Weights of a small transformer language model: rotary positions.
MLP neurons of a small language model. Each row is named by its layer, matrix (gate and up: input weights; down: output weights) and neuron, and shows model dimensions 186-249. Each number is 50 + 15 x the weight over its row's rms, rounded and kept within 0 to 99. A neuron's up and down rows have the sign that makes its largest values positive.
A block is one neuron, or neurons of one layer that tend to fire together. After each block is what it responds to, as a language model described it from the Wikipedia text at the highest values.

L3.gate201:53 73 29 52 42 32 41 44 67 27 37 67 34 26 60 69 41 58 65 49 78 59 55 34 46 57 59 33 55 66 50 59 86 46 71 82 62 21 54 85 62 60 63 31 64 46 48 45 00 53 51 78 58 58 83 49 75 37 49 53 61 49 47 55
L3.up201:13 23 32 54 37 99 58 36 60 48 55 60 70 50 54 50 44 59 43 60 78 55 63 46 29 55 48 67 28 32 57 65 36 40 52 11 53 49 62 44 43 40 69 38 57 47 55 51 72 52 09 52 23 37 58 45 22 63 63 63 37 48 51 47
L3.down201:71 67 48 45 61 15 42 50 65 38 29 48 26 40 62 50 62 39 59 40 26 40 66 24 58 60 51 18 72 59 39 68 43 36 42 84 50 55 44 50 49 78 40 56 56 49 63 40 24 49 82 43 56 69 29 49 59 29 36 46 45 44 62 63
L3.gate288:41 81 60 53 33 48 57 44 65 43 64 56 56 43 74 35 42 41 59 46 45 42 63 30 65 66 20 36 47 52 40 61 44 47 35 53 71 55 67 47 43 44 63 39 81 37 64 35 47 38 47 86 34 55 96 59 72 57 36 35 46 51 49 66
L3.up288:42 42 44 42 58 59 44 31 63 57 35 36 46 40 41 66 69 71 32 59 46 57 60 55 44 47 74 24 33 69 47 50 53 45 40 59 64 43 21 44 61 17 35 30 38 43 49 38 48 75 46 45 55 82 55 47 40 44 37 44 49 54 56 49
L3.down288:52 56 51 53 47 39 54 57 47 48 60 37 36 61 59 18 46 53 77 54 58 33 58 42 60 50 36 54 55 62 53 70 33 48 61 28 49 50 72 83 45 55 75 64 42 43 46 45 32 45 58 61 33 34 53 64 69 33 61 43 41 51 58 76
L3.gate799:53 27 54 23 34 67 55 49 55 40 59 30 57 33 22 52 37 64 56 44 45 59 63 33 48 60 43 36 56 44 42 71 39 44 37 51 59 71 41 40 31 47 55 52 63 43 24 48 50 12 33 85 71 52 51 54 60 57 43 22 62 77 32 35
L3.up799:44 39 85 24 45 35 45 41 61 37 66 56 47 40 38 51 21 41 38 53 54 40 67 34 51 42 37 33 50 42 55 84 57 47 14 42 59 21 49 48 13 66 71 35 70 43 53 64 47 48 43 67 29 78 41 39 52 44 57 33 66 58 34 33
L3.down799:59 54 27 37 40 44 68 70 44 28 62 48 61 33 27 39 65 77 30 48 61 40 66 39 51 72 45 44 61 80 39 50 35 31 31 51 30 28 53 61 38 57 47 54 39 26 59 35 09 44 67 53 40 48 25 63 60 49 28 40 56 79 62 45
L3.gate1088:57 65 52 50 54 61 64 66 65 42 60 61 61 30 54 24 58 71 32 32 28 60 53 26 62 82 67 54 49 67 48 62 55 47 39 42 62 40 42 54 45 41 43 64 56 70 56 64 77 43 32 72 42 78 62 63 47 78 74 43 45 68 57 56
L3.up1088:44 58 58 57 60 49 34 59 83 49 71 32 60 56 58 81 40 69 62 61 65 75 43 00 50 55 36 53 41 67 32 55 67 54 73 56 59 37 39 37 37 59 24 59 73 47 20 59 86 39 28 60 54 65 35 62 65 69 42 38 29 57 56 50
L3.down1088:69 51 36 52 38 35 57 39 32 51 37 46 50 23 34 48 59 75 58 44 47 51 29 47 52 44 64 54 72 60 48 56 50 41 42 63 52 51 52 74 48 67 59 32 65 40 40 47 46 58 56 44 25 70 54 65 65 37 36 37 46 73 51 37
Responds to: Country and region names

L6.gate1769:58 21 53 53 57 49 52 58 12 55 59 53 63 27 40 45 41 64 41 59 52 50 71 65 64 41 47 26 28 60 35 35 48 59 31 28 60 58 79 58 51 52 66 51 63 69 37 55 61 78 48 63 53 45 60 42 60 69 56 52 63 66 57 48
L6.up1769:41 39 63 58 66 22 65 51 20 62 39 46 73 54 19 47 35 61 29 49 34 26 40 12 46 65 30 57 39 77 39 63 46 48 55 26 44 31 55 52 29 61 68 38 53 51 24 59 60 54 46 73 42 47 52 62 33 50 73 59 48 56 50 29
L6.down1769:64 14 59 45 41 38 51 86 40 52 69 42 63 44 46 49 55 63 57 69 47 28 50 38 40 53 39 08 47 33 45 53 53 46 37 31 66 62 77 62 39 58 42 20 46 35 47 72 69 55 24 38 33 17 38 53 19 60 53 45 46 68 58 38
Responds to: Table cell and line ends

L6.gate794:31 71 47 33 69 66 45 76 55 40 62 45 39 50 39 58 39 51 41 39 68 55 50 57 46 56 72 41 48 90 49 54 60 35 20 53 57 42 44 59 18 59 39 16 45 32 85 65 46 28 53 34 40 73 74 76 67 54 31 74 48 56 40 60
L6.up794:51 61 12 32 60 42 52 51 57 38 62 20 41 51 31 27 41 58 46 44 35 42 41 32 70 34 44 29 69 43 49 38 55 30 51 50 18 63 52 48 48 68 67 51 54 54 26 49 24 30 54 45 49 51 72 60 57 77 32 52 38 63 41 43
L6.down794:63 74 52 39 64 63 63 48 81 42 56 62 51 71 49 51 72 30 48 15 69 59 78 53 47 39 62 03 56 38 60 66 46 55 60 84 63 37 35 49 46 88 47 69 52 44 45 25 72 78 69 38 63 70 58 57 77 47 73 31 47 31 55 34
Responds to: Place-name completions

L3.gate217:51 53 39 67 39 39 38 48 39 52 71 46 58 38 47 38 42 38 59 56 55 33 33 54 52 30 45 48 39 67 38 60 38 41 70 60 60 53 76 38 46 15 47 22 62 72 49 59 52 50 50 30 54 42 44 42 47 24 41 63 36 44 51 38
L3.up217:76 63 62 60 29 68 85 57 33 59 65 44 49 61 59 49 31 33 46 29 56 40 40 50 42 67 23 38 45 73 55 33 39 33 54 62 30 51 38 47 53 37 66 40 63 42 70 48 69 48 44 35 65 50 38 70 75 58 30 46 41 56 46 43
L3.down217:72 72 35 30 61 36 54 51 51 59 39 76 56 46 50 61 57 54 51 51 71 09 66 46 85 68 75 39 38 74 68 40 49 53 67 38 68 51 48 25 52 75 68 61 57 46 45 43 54 36 60 48 34 42 74 65 79 34 78 42 60 51 56 39
L3.gate1423:76 32 72 31 81 53 60 31 56 47 35 25 59 64 64 71 41 51 33 41 64 38 66 49 30 51 67 39 15 39 65 17 29 50 28 35 61 45 54 34 70 41 38 43 52 56 43 53 89 25 30 51 46 65 55 50 54 60 57 38 57 52 58 47
L3.up1423:43 63 29 41 50 69 53 40 66 69 99 52 74 60 61 53 42 74 49 43 68 68 51 40 44 62 17 47 39 58 62 44 30 52 45 33 35 37 71 63 32 32 66 68 54 54 37 40 72 52 52 38 50 57 51 59 59 39 55 60 71 25 49 54
L3.down1423:55 43 39 29 51 46 39 31 46 48 16 47 67 52 44 43 45 59 56 58 34 46 14 43 70 42 63 40 64 47 48 54 30 34 50 69 53 59 42 59 58 56 66 50 69 36 72 39 29 59 52 46 42 74 38 40 55 41 47 32 46 52 55 58
L3.gate1848:59 62 20 40 37 26 30 47 44 64 52 72 74 50 55 59 30 32 24 30 64 48 52 46 61 28 53 53 59 46 40 79 49 28 70 27 47 99 50 48 55 51 38 69 66 75 32 37 29 57 69 76 20 39 61 51 60 73 57 54 49 28 44 39
L3.up1848:20 31 61 45 35 22 34 36 38 48 43 55 78 35 27 52 23 40 39 53 39 43 22 41 55 42 45 59 55 38 27 62 34 42 43 56 33 22 65 51 43 57 43 31 47 46 17 55 56 49 36 65 42 43 62 40 43 45 32 46 80 32 34 30
L3.down1848:54 64 49 75 50 64 51 73 48 68 52 48 41 50 31 74 42 52 52 29 58 63 56 32 37 39 73 47 22 65 69 74 51 39 45 38 53 46 51 35 68 38 60 54 48 49 28 40 70 71 41 51 19 62 58 60 16 47 63 60 28 45 47 34
L3.gate1926:33 50 52 50 24 67 66 48 41 52 51 41 35 62 39 63 70 31 44 57 62 47 50 56 60 54 52 52 36 48 27 47 46 25 66 27 27 58 99 39 43 43 77 60 40 59 45 21 53 62 49 21 50 53 39 44 67 29 50 31 52 38 72 42
L3.up1926:28 67 42 54 40 54 67 36 60 52 58 56 49 52 66 37 23 54 39 53 69 05 30 24 60 38 36 44 56 37 47 75 21 42 55 28 52 82 29 65 47 44 52 47 32 31 45 69 41 52 43 40 64 42 60 35 59 37 74 47 77 53 65 50
L3.down1926:57 36 73 63 46 28 46 78 54 33 25 43 71 53 36 40 45 35 46 63 38 54 74 63 65 60 61 57 37 47 52 64 61 47 22 67 21 24 99 52 67 64 75 54 61 50 36 33 25 72 60 57 34 57 56 41 15 62 58 48 21 47 39 37
Responds to: Table header separator rows

L6.gate1473:59 66 57 56 64 71 41 45 62 64 36 20 42 26 60 50 25 45 33 82 49 73 24 36 42 67 31 37 49 73 43 53 47 70 35 46 52 15 48 64 41 42 49 07 44 35 57 38 31 71 63 44 51 66 26 70 46 83 37 46 51 56 36 35
L6.up1473:45 52 54 50 60 32 35 30 37 62 42 43 62 66 63 52 48 57 33 31 37 24 36 52 58 39 19 33 48 69 42 67 41 62 73 30 59 56 37 54 59 49 30 47 52 28 63 29 71 54 71 51 64 30 47 46 54 28 50 51 67 41 56 83
L6.down1473:48 53 67 44 32 35 50 57 38 40 84 51 47 35 83 63 59 41 42 66 31 40 33 25 80 71 33 45 65 55 76 63 57 15 39 67 46 66 24 42 61 39 56 44 49 59 55 66 69 57 44 79 56 41 61 39 39 37 39 66 40 46 57 36
Responds to: Coordinators and table separators

L4.gate66:35 69 55 77 51 25 54 70 41 17 46 50 44 56 49 55 48 62 37 31 31 81 74 49 40 54 68 48 58 53 54 57 23 39 43 68 50 63 58 52 47 57 43 50 62 52 28 62 35 71 57 73 74 60 26 58 65 73 48 59 24 34 64 52
L4.up66:40 49 37 49 86 46 56 97 44 35 35 32 50 72 50 56 59 60 44 55 72 39 28 31 55 39 52 49 45 47 46 65 34 37 50 64 41 29 71 47 41 47 65 78 27 59 33 35 34 60 76 68 49 89 63 57 61 52 53 28 62 54 69 49
L4.down66:62 54 49 64 41 44 59 17 51 35 56 47 68 27 53 32 55 60 42 49 38 47 51 67 57 39 75 59 56 45 44 40 56 65 60 44 62 66 25 55 57 59 59 50 63 48 83 60 51 58 36 40 37 32 40 16 54 67 59 61 54 63 40 44
L4.gate86:38 50 60 61 53 63 51 15 40 46 31 66 64 40 39 31 27 54 32 77 92 73 49 53 46 29 29 26 59 55 62 68 38 54 63 65 42 56 76 39 49 30 52 50 69 73 42 37 78 61 41 66 24 56 39 70 64 48 35 76 48 65 78 38
L4.up86:30 35 61 62 80 52 45 38 83 68 75 48 52 26 41 41 36 59 39 60 65 41 66 45 70 64 40 59 53 40 37 56 63 65 23 40 61 30 60 75 59 59 36 58 53 42 46 53 54 47 26 73 59 41 45 65 33 48 36 47 38 60 43 24
L4.down86:60 66 37 60 37 67 48 67 61 76 86 59 66 44 53 52 56 50 24 38 43 42 56 57 21 33 80 44 64 60 54 18 42 32 52 35 57 46 41 78 38 33 46 44 82 12 74 49 63 60 41 35 63 70 47 57 43 44 37 39 30 62 63 67
L4.gate1144:59 42 49 35 31 48 42 70 61 62 34 41 29 28 18 34 61 30 49 45 60 47 51 45 65 72 37 47 61 43 27 52 66 50 55 76 68 31 38 62 34 41 50 74 74 42 39 63 65 36 27 59 51 62 41 46 85 41 47 59 99 71 48 44
L4.up1144:44 34 72 36 58 57 31 69 72 20 59 44 51 48 30 25 67 45 49 43 64 54 75 27 62 62 26 51 66 58 19 43 36 45 42 42 51 42 53 24 43 48 56 63 43 56 57 48 67 44 43 56 76 45 35 51 40 69 35 76 89 45 65 53
L4.down1144:35 66 52 44 31 66 50 64 57 36 29 43 72 58 33 25 60 42 47 57 60 49 56 20 51 52 70 41 41 49 36 63 58 29 46 73 57 41 24 34 62 70 68 43 36 13 54 56 25 22 54 62 41 53 45 70 69 51 55 19 72 75 18 53
L4.gate1539:53 35 50 38 58 36 34 47 14 41 66 44 50 55 47 29 49 64 61 23 57 79 48 56 69 44 33 81 34 64 26 65 38 48 47 36 47 52 49 70 40 56 82 49 55 56 47 63 62 71 46 45 72 80 42 59 55 63 19 58 63 63 41 43
L4.up1539:55 48 37 54 25 61 64 62 20 35 51 42 30 70 56 61 33 39 58 62 57 28 57 52 47 56 55 68 28 44 66 63 67 51 39 50 36 28 60 63 47 51 73 45 57 62 48 50 31 53 41 54 53 63 67 38 50 99 47 43 36 71 46 59
L4.down1539:54 45 68 40 61 26 28 29 64 44 45 35 43 43 55 40 68 56 79 53 56 58 33 43 22 32 50 33 32 71 47 46 47 30 54 70 71 63 64 40 44 49 54 44 62 29 48 62 47 38 53 60 59 36 45 74 60 36 70 59 61 43 60 55
Responds to: Place and nationality names

L3.gate47:99 54 31 74 47 53 39 51 33 23 42 33 48 39 57 51 49 71 67 37 20 51 37 38 58 66 47 65 21 54 74 54 23 34 45 38 71 49 52 37 25 68 78 71 35 47 51 72 27 44 40 81 50 46 47 37 49 59 40 37 57 55 28 42
L3.up47:68 64 39 76 45 38 39 34 45 45 56 63 71 51 35 35 46 64 48 60 38 78 36 63 52 68 54 44 39 34 39 37 53 29 70 45 58 62 39 62 41 59 56 53 68 37 49 46 46 56 83 58 49 30 38 34 41 21 50 34 82 48 48 42
L3.down47:50 45 70 34 25 43 77 47 43 65 34 76 97 54 55 54 55 45 92 61 59 37 57 43 42 31 50 52 41 72 43 63 53 51 03 67 54 43 59 33 46 77 43 28 70 75 86 55 62 52 62 55 59 51 52 76 45 88 45 59 69 57 39 38
L3.gate274:59 59 42 53 46 30 38 52 60 46 43 47 57 32 44 47 70 74 38 22 32 60 62 36 50 61 40 49 57 35 38 48 34 66 48 50 55 63 44 45 67 69 67 49 72 62 50 69 52 88 54 56 34 44 50 54 55 62 36 69 45 65 38 51
L3.up274:54 58 45 35 87 43 85 75 52 63 46 54 59 46 48 36 42 37 43 45 33 63 39 25 51 52 09 63 54 46 30 09 50 56 46 35 40 47 25 58 26 54 49 58 33 63 42 52 55 44 45 73 30 59 67 53 64 64 44 33 43 53 51 43
L3.down274:23 38 48 43 56 66 29 43 31 47 71 45 67 42 76 59 57 21 75 42 72 44 63 45 53 56 40 40 80 38 66 33 55 82 49 52 47 58 69 32 50 51 59 51 67 49 53 64 59 47 40 60 46 41 50 64 42 43 43 28 45 48 57 49
L3.gate1421:51 59 74 66 64 78 62 80 37 58 57 61 36 35 39 58 63 37 74 32 36 71 23 64 52 60 46 35 78 46 36 58 37 78 81 54 66 26 62 20 43 72 52 54 64 74 53 46 65 47 15 49 30 33 44 38 60 78 52 47 63 45 38 28
L3.up1421:73 24 37 49 45 54 51 72 50 25 55 61 64 58 46 77 75 34 62 23 43 45 55 67 49 46 41 42 40 33 69 32 42 46 69 53 67 50 53 45 27 55 80 33 59 67 41 42 80 61 39 42 51 46 45 41 74 77 80 47 60 73 38 51
L3.down1421:43 39 56 52 41 40 47 27 55 57 54 49 58 31 42 32 52 41 61 48 70 54 47 59 59 69 66 22 60 54 55 49 60 45 05 25 42 40 68 57 73 25 57 58 56 46 68 41 47 29 63 41 74 43 51 56 60 16 37 65 42 28 65 58
L3.gate1619:38 41 60 59 71 26 71 62 39 63 28 38 86 70 26 49 54 54 68 40 32 62 34 29 57 73 64 57 72 65 60 47 47 25 68 42 41 81 45 50 18 47 50 77 48 65 46 52 68 48 68 64 53 52 56 59 45 52 30 65 67 81 56 46
L3.up1619:57 45 53 44 55 40 49 61 33 31 70 42 61 37 49 60 28 47 54 13 34 47 40 44 46 42 56 34 29 55 48 33 46 35 50 46 48 28 51 44 14 63 70 56 42 62 70 08 60 47 70 54 21 38 48 62 46 64 56 63 71 84 45 64
L3.down1619:34 15 67 40 55 37 61 49 45 31 30 60 34 73 65 44 39 51 43 34 85 64 54 57 55 65 54 23 46 60 73 63 72 39 16 61 72 68 44 54 41 73 73 67 61 41 47 48 48 39 23 44 73 38 43 29 33 46 86 37 65 44 76 47
Responds to: Coordinating conjunction in pairs

L4.gate14:45 47 20 41 70 65 39 57 24 25 30 61 57 58 50 58 38 26 35 32 54 60 57 44 58 46 51 37 48 46 53 29 44 54 53 62 58 56 58 45 62 64 67 58 44 73 50 55 51 50 40 66 63 53 44 43 15 30 47 49 60 48 68 47
L4.up14:51 54 39 54 56 51 25 37 22 55 39 32 48 56 31 60 52 51 39 30 51 52 70 66 48 45 24 47 43 68 27 26 60 64 61 46 71 56 51 60 64 39 68 57 39 52 46 59 63 61 31 66 53 29 66 68 29 44 46 39 42 72 71 62
L4.down14:60 76 42 30 57 51 46 28 50 44 37 47 50 50 43 06 43 72 70 35 46 57 65 74 48 17 31 74 72 65 52 37 42 44 42 50 36 44 48 43 65 59 70 86 38 50 62 59 36 42 57 27 37 49 63 47 35 53 12 49 87 62 41 50
L4.gate106:73 63 26 64 46 33 44 11 57 65 53 47 10 43 58 35 55 33 63 45 61 62 62 54 44 44 43 62 25 64 69 27 56 36 33 45 15 56 57 50 67 64 44 79 47 54 33 53 51 37 69 45 46 62 56 51 42 37 44 54 47 31 49 25
L4.up106:39 36 94 26 33 46 79 52 40 39 69 42 35 52 38 58 63 60 33 41 23 16 26 71 68 44 52 67 29 41 31 47 62 38 88 43 40 50 47 47 50 38 23 45 49 50 53 65 71 37 53 54 31 77 51 50 52 43 66 36 13 43 39 62
L4.down106:44 53 19 66 60 47 60 31 59 40 16 51 71 53 61 60 51 43 43 78 67 36 72 45 87 61 68 66 53 63 65 63 27 36 66 49 31 46 44 53 46 48 50 41 29 47 84 51 39 51 64 68 56 26 59 42 44 47 76 39 45 56 25 27
L4.gate554:58 23 36 51 67 34 52 47 37 67 36 28 57 59 44 49 27 61 51 45 39 39 35 52 79 37 59 56 73 63 38 51 42 63 35 47 60 86 44 57 34 31 31 61 71 46 70 67 73 89 49 25 66 61 69 66 37 56 79 59 27 53 43 46
L4.up554:60 42 40 66 33 19 20 40 70 49 67 38 42 68 29 34 41 73 35 46 42 48 45 51 46 32 63 71 48 58 49 42 41 53 48 58 71 45 59 49 43 63 52 46 86 27 43 63 50 55 49 36 66 61 61 61 50 48 69 52 40 26 65 40
L4.down554:42 66 51 48 73 42 82 75 12 53 48 55 62 57 42 41 64 69 41 65 44 56 76 40 62 42 35 43 47 59 73 32 15 35 44 59 53 48 35 45 76 59 40 78 52 63 48 26 43 66 32 35 47 33 48 50 61 54 40 54 62 77 38 53
L4.gate1541:66 74 37 42 28 47 56 44 36 59 45 49 61 36 38 48 31 17 68 53 39 45 32 63 74 60 62 54 36 50 39 46 51 73 71 61 14 56 72 60 52 48 61 63 51 70 58 39 48 64 48 58 33 48 37 42 30 44 65 16 48 54 46 55
L4.up1541:60 72 56 39 65 65 58 44 13 19 46 49 48 59 40 44 34 46 70 46 70 38 57 32 70 56 51 42 46 41 48 25 48 21 32 38 59 71 72 82 30 53 56 50 62 43 46 40 66 26 46 47 34 50 74 50 31 53 48 42 56 79 49 57
L4.down1541:48 58 62 45 53 34 50 59 59 49 40 45 92 53 28 60 45 38 38 74 60 76 48 44 54 35 67 52 51 48 44 61 52 39 61 36 18 45 87 42 57 55 32 66 75 59 22 56 55 48 51 63 37 50 35 54 48 51 48 44 30 42 61 64
Responds to: Table separator rows